Part of a small language model's weights: MLP 1600 tanh GELU, biases.
MLP neurons of a small language model. Each row is named by its layer, matrix (up: input weights; down: output weights) and neuron, and shows model dimensions 64-159. Each number is 50 + 12 x the weight over its row's rms, rounded and kept within 0 to 99.
After each neuron's rows, "fires before" lists the tokens most often just after its 100 highest values on Wikipedia text that the model never trained on. A number after a token or word is its count.

L8.up750:45 63 52 38 45 45 50 58 46 68 36 46 71 26 46 52 73 53 42 41 56 61 47 76 57 33 48 79 39 40 45 52 35 48 46 37 64 58 38 40 44 32 64 57 44 51 53 52 56 82 47 72 63 42 45 42 49 41 68 46 47 54 53 55 40 45 30 14 55 68 68 39 58 43 51 57 55 47 47 60 59 38 44 51 48 41 41 49 63 42 47 43 56 27 51 43
L8.down750:41 33 62 43 39 57 49 45 31 63 56 52 53 60 41 58 56 32 59 55 45 51 47 37 60 65 37 42 63 57 38 58 43 57 33 60 36 45 65 46 56 25 32 58 53 32 54 53 76 26 58 36 52 41 48 31 53 55 51 59 47 60 44 49 64 35 34 41 69 54 26 38 49 47 66 50 45 51 44 50 38 54 65 70 63 60 44 54 65 59 55 42 19 43 33 58
fires before: "-" 80, "\n" 8, "===" 5

L7.up1551:41 60 30 56 49 49 28 46 36 54 54 27 51 67 41 57 59 45 58 66 54 47 62 37 46 48 56 61 61 32 39 46 69 36 55 62 44 72 43 54 70 47 53 51 69 54 39 38 26 44 44 51 73 22 28 29 43 49 42 47 46 78 43 52 60 42 66 67 50 61 46 40 40 74 60 41 63 45 63 50 52 39 58 31 40 40 37 57 49 62 52 52 60 35 53 52
L7.down1551:46 33 52 63 59 39 43 47 47 58 51 49 66 34 65 62 57 59 58 52 85 65 49 70 32 45 42 58 68 58 50 57 49 49 41 58 58 50 34 45 45 52 46 30 34 36 45 65 69 40 67 34 60 23 44 35 51 58 51 67 59 32 51 58 54 72 46 41 49 34 38 49 57 70 43 46 43 58 58 51 46 53 64 30 36 69 44 80 22 49 45 38 67 51 59 20
fires before: " " 55, "s" 5

L4.up878:49 46 74 57 63 45 51 38 50 42 57 31 56 44 57 60 39 30 36 61 62 63 52 56 42 36 61 59 44 68 56 45 74 56 30 68 38 54 60 66 40 33 42 66 39 44 54 43 68 38 51 36 48 79 61 41 48 79 51 66 51 50 55 49 61 42 48 43 48 46 20 69 30 54 51 68 69 63 23 39 55 24 57 38 68 37 67 62 59 51 56 49 47 39 59 58
L4.down878:43 48 64 69 34 59 28 46 58 44 51 60 35 50 32 62 41 39 65 47 34 48 61 38 62 47 53 44 50 53 58 48 33 39 56 40 43 46 45 37 53 51 31 66 58 41 57 22 28 52 39 60 41 33 51 49 60 61 56 57 39 37 54 62 65 57 58 59 49 79 40 66 44 45 75 50 49 41 24 45 41 69 44 39 59 47 42 35 54 65 59 47 64 42 59 69
fires before: "\n" 47, "|" 16, " " 4

L8.up785:39 52 44 44 73 35 58 57 28 58 57 60 60 45 63 35 60 65 71 34 35 51 46 44 67 52 51 62 42 44 52 30 31 54 40 59 30 46 62 18 62 46 40 52 46 40 42 51 50 66 44 38 27 45 51 63 65 48 51 61 70 49 56 53 40 54 56 59 40 55 63 45 48 41 51 52 40 41 41 52 13 40 52 57 51 73 56 53 86 42 60 45 55 52 59 64
L8.down785:71 71 57 62 46 37 42 33 30 67 43 34 46 63 48 39 48 69 63 67 55 49 62 35 37 51 45 63 60 44 49 55 52 70 57 42 52 57 35 87 34 39 56 51 47 59 68 62 38 41 39 55 57 60 53 54 53 42 54 58 46 40 53 59 57 70 48 56 71 39 52 32 46 40 47 47 37 51 63 46 70 61 41 55 31 48 69 36 60 38 58 30 70 69 38 56
fires before: "," 22, "s" 20, "\n" 9, "al" 5, " that" 4, " to" 4

L5.up1407:51 52 45 59 60 67 67 40 46 53 72 32 53 28 60 72 51 53 48 35 57 34 24 57 47 55 41 39 51 31 52 22 60 58 60 41 70 75 34 29 54 40 57 44 30 60 61 65 40 58 44 44 34 60 40 57 62 56 57 41 48 61 42 21 49 34 37 57 33 35 59 41 50 47 53 49 43 58 62 25 42 71 62 45 65 60 42 41 52 55 51 38 78 41 44 52
L5.down1407:56 41 66 51 54 62 48 52 29 69 50 57 45 64 61 46 51 32 57 58 76 44 30 42 48 54 42 54 48 51 51 49 39 77 75 52 46 52 46 64 40 55 57 38 29 45 39 54 48 43 54 59 64 43 36 67 64 36 36 50 34 55 37 58 81 37 66 50 27 23 45 30 28 43 53 46 43 56 63 50 57 51 59 59 65 39 61 54 55 39 78 24 33 56 35 64
fires before: " " 22, "1" 16, "2" 12, "9" 10, "7" 8, "6" 4

L7.up123:67 63 68 36 62 65 40 54 52 50 51 68 45 48 50 47 48 72 48 52 51 62 64 50 49 33 47 51 47 63 49 42 52 57 41 34 61 58 63 59 36 46 49 44 58 60 36 42 66 31 44 58 56 47 27 58 57 71 48 42 46 48 47 45 60 47 32 53 52 40 60 21 37 41 44 56 49 37 47 57 63 37 52 64 40 41 62 47 43 50 43 50 51 40 55 50
L7.down123:65 59 46 73 53 61 49 54 49 58 42 29 41 66 45 39 47 58 54 67 43 56 66 40 57 57 54 56 52 53 66 83 52 46 24 28 64 71 62 38 17 55 55 45 52 53 58 36 58 44 53 39 61 46 62 55 80 34 39 52 50 47 56 41 60 35 42 39 39 65 65 34 32 34 37 37 42 62 68 50 42 46 42 62 52 46 55 72 45 35 33 34 36 50 50 52
fires before: "s" 59, "ed" 13

L7.up418:51 56 43 60 55 49 60 65 54 55 56 46 47 61 49 50 37 46 39 60 30 45 71 67 65 59 27 50 52 40 41 53 46 25 59 49 60 42 52 53 38 53 39 49 35 68 60 32 31 56 52 66 66 45 48 59 59 71 49 53 51 49 50 31 47 53 50 53 77 63 44 38 36 43 62 50 32 32 39 54 42 65 35 51 48 52 65 34 53 46 67 44 39 63 55 51
L7.down418:41 28 62 43 39 28 61 54 68 58 57 47 50 25 53 40 57 54 40 56 52 57 66 34 50 38 60 58 66 60 52 48 60 61 63 38 70 57 45 57 47 55 41 47 39 52 54 63 53 51 41 49 41 25 66 77 48 47 43 44 43 70 54 44 42 53 32 64 45 34 35 66 49 52 45 58 74 38 48 45 51 57 49 41 69 64 47 20 92 55 18 51 37 71 52 46
fires before: "\n" 43, "-" 27

L8.up457:63 28 46 35 45 45 43 37 55 53 39 49 59 65 49 64 54 10 56 27 60 67 49 58 44 72 52 36 48 39 61 34 36 62 48 48 54 59 66 37 63 52 62 61 60 49 58 37 72 56 60 51 48 57 74 49 28 56 26 51 36 53 55 56 47 55 50 56 49 46 53 65 52 27 33 22 41 48 43 45 58 61 55 42 46 40 79 38 39 43 38 23 36 48 31 54
L8.down457:56 69 60 53 55 59 65 46 63 40 42 55 59 44 24 60 43 42 41 59 28 61 50 35 63 43 29 51 55 57 48 61 38 55 51 45 56 52 45 67 36 42 48 39 69 32 60 55 40 47 39 53 53 44 50 50 60 54 40 40 66 58 40 55 70 49 42 44 54 52 49 50 67 59 51 59 67 58 47 36 54 37 47 54 46 51 54 52 52 45 32 70 43 30 60 49
fires before: " " 44, "," 8, " century" 5, " when" 4

L7.up1038:55 48 48 45 54 52 56 57 37 52 50 56 65 45 46 60 56 43 55 53 53 27 17 67 49 35 60 42 66 62 61 76 35 51 39 45 31 45 53 50 45 53 42 47 40 52 52 61 41 55 64 49 57 44 35 36 27 69 57 44 61 41 75 73 64 50 60 39 41 62 28 55 56 48 60 43 55 57 69 51 69 51 32 40 36 49 65 33 62 21 47 64 37 50 12 54
L7.down1038:54 57 49 54 51 60 50 75 54 59 64 52 47 38 66 31 54 45 66 51 52 44 20 17 48 55 36 57 45 47 31 45 46 53 39 53 51 36 37 63 33 64 43 36 58 64 69 30 32 57 54 77 28 43 48 30 67 64 63 44 68 49 54 55 47 47 45 60 36 44 50 55 51 69 46 39 52 60 41 32 60 44 49 54 67 58 44 58 60 50 57 48 44 43 22 45
fires before: " |" 100

L8.up866:48 50 51 59 69 42 71 54 70 36 64 61 50 56 38 48 51 51 27 40 26 69 47 60 53 52 29 53 58 51 56 55 57 50 59 49 37 44 44 73 46 38 49 38 41 45 61 49 44 66 51 22 25 60 34 61 55 37 40 48 60 61 43 44 56 72 42 64 40 31 38 58 65 51 36 60 62 43 40 44 41 33 36 56 43 55 84 61 82 51 45 64 62 72 55 40
L8.down866:51 54 60 67 46 58 47 27 49 39 42 60 42 45 54 57 45 59 39 46 43 34 42 74 39 20 55 45 53 63 48 24 53 44 38 64 35 25 58 54 64 40 51 52 33 58 46 52 67 33 40 66 36 47 37 67 56 43 52 32 53 69 45 39 42 26 46 77 77 49 57 40 29 53 46 42 58 44 57 44 74 37 34 29 52 57 55 40 47 50 93 51 59 46 32 53
fires before: "\n" 39, " The" 13, " It" 4, " He" 4

L4.up1194:50 48 40 34 49 62 36 68 43 44 38 68 44 51 58 50 60 44 45 57 38 53 57 49 74 26 52 51 31 53 47 59 59 63 49 36 58 36 54 31 49 45 67 50 64 63 64 40 22 46 57 56 44 34 40 58 65 65 47 53 59 45 40 41 74 38 60 56 58 37 44 43 58 74 48 44 45 43 66 45 38 48 57 61 34 66 52 45 51 56 39 59 54 14 55 46
L4.down1194:54 38 46 77 48 45 52 37 75 60 66 83 47 36 29 61 43 37 39 44 42 44 63 44 41 57 44 42 61 47 46 34 63 48 51 46 50 35 55 51 25 35 51 29 39 69 61 43 63 57 38 59 41 52 62 75 55 48 50 46 63 33 40 76 54 62 52 52 59 61 62 65 68 46 65 63 48 52 47 38 51 60 49 52 33 51 60 45 56 44 50 32 61 62 42 40
fires before: "s" 51, " Hart" 4, " " 4

L8.up1090:34 73 57 52 41 57 38 36 45 55 44 56 57 51 48 41 70 52 55 54 65 53 20 50 58 44 37 58 46 42 54 64 35 49 52 41 43 59 58 79 55 60 42 41 82 66 47 49 65 44 59 38 48 49 50 30 48 58 53 59 44 43 34 11 45 87 31 37 33 33 59 57 68 47 39 42 52 49 54 58 81 59 61 82 30 35 62 60 50 38 33 43 59 42 46 55
L8.down1090:60 53 45 64 53 55 52 40 59 64 67 64 52 45 61 52 31 35 61 39 61 62 66 52 58 55 53 34 28 62 61 48 50 26 47 45 36 51 53 45 35 38 65 47 52 32 38 59 41 25 81 47 53 46 52 49 64 38 58 57 67 51 65 67 56 53 57 44 51 74 51 49 32 53 42 52 72 67 34 72 60 47 51 55 58 48 39 61 69 22 51 29 58 41 54 58
fires before: "5" 16, "6" 16, "ed" 7, "ities" 4, " with" 4, "ive" 4

L8.up174:47 53 44 55 42 35 30 35 43 23 75 50 31 44 41 50 47 50 56 43 43 51 55 60 73 81 52 59 46 42 62 60 59 63 39 45 51 61 63 46 52 46 53 44 45 62 65 61 48 51 58 47 52 09 71 39 46 34 33 47 71 64 56 36 46 48 52 48 60 44 55 60 36 54 34 42 43 57 62 36 37 22 40 46 45 36 41 67 54 48 58 38 58 63 37 58
L8.down174:57 42 43 42 50 53 46 59 47 60 41 56 64 43 53 30 67 46 71 35 39 51 23 48 58 60 59 53 50 28 45 63 61 41 61 38 56 40 35 43 34 62 38 61 60 39 51 45 49 42 28 65 25 41 56 47 71 51 50 69 40 41 43 38 41 61 45 54 49 43 37 41 74 53 37 21 41 72 36 56 52 39 55 30 63 55 57 50 64 46 57 67 48 50 62 65
fires before: ":" 40, "s" 18

L5.up39:63 53 47 49 61 65 54 26 50 39 74 43 56 53 42 50 61 65 56 48 58 79 78 25 49 55 41 48 48 63 35 33 51 54 43 47 48 51 51 44 71 45 66 51 59 44 62 46 27 51 59 55 53 57 51 43 48 55 43 53 56 62 54 54 49 59 55 47 67 30 57 52 38 60 46 48 44 71 71 53 40 36 45 56 41 55 56 48 72 73 35 11 63 47 24 50
L5.down39:55 71 45 40 34 50 43 61 45 35 47 72 27 48 55 38 41 60 46 56 29 33 51 46 64 50 51 44 47 56 35 58 59 64 73 47 45 45 47 76 28 36 40 61 61 35 67 38 63 30 62 59 42 65 70 40 48 26 35 41 47 50 29 43 40 64 52 50 38 46 57 38 58 44 41 45 55 59 53 24 50 58 31 45 55 41 52 67 56 40 53 52 55 59 47 49
fires before: "\n" 46, "s" 8, " of" 7

L7.up666:60 41 59 38 61 58 48 51 64 46 64 27 52 61 53 48 43 49 63 43 32 44 43 50 56 34 55 27 47 59 63 59 46 50 49 30 40 39 50 52 41 35 44 45 61 48 51 62 54 52 43 33 25 49 56 36 49 49 58 48 63 64 47 49 54 65 49 62 45 39 45 43 51 40 54 47 63 32 59 49 52 41 41 73 51 62 46 39 55 45 36 51 54 56 57 40
L7.down666:39 61 44 46 60 54 51 65 70 51 68 61 50 55 54 41 53 48 56 61 32 61 36 46 42 51 56 35 48 44 55 38 50 33 52 48 48 51 50 58 66 47 30 32 63 61 52 63 56 53 52 25 49 50 62 54 50 60 62 49 13 54 17 59 56 73 49 45 46 68 64 57 38 56 49 53 60 53 24 60 55 47 49 44 36 65 40 48 53 33 32 39 57 54 62 61
fires before: "ed" 23, "ing" 20, "d" 9, "s" 6, " of" 5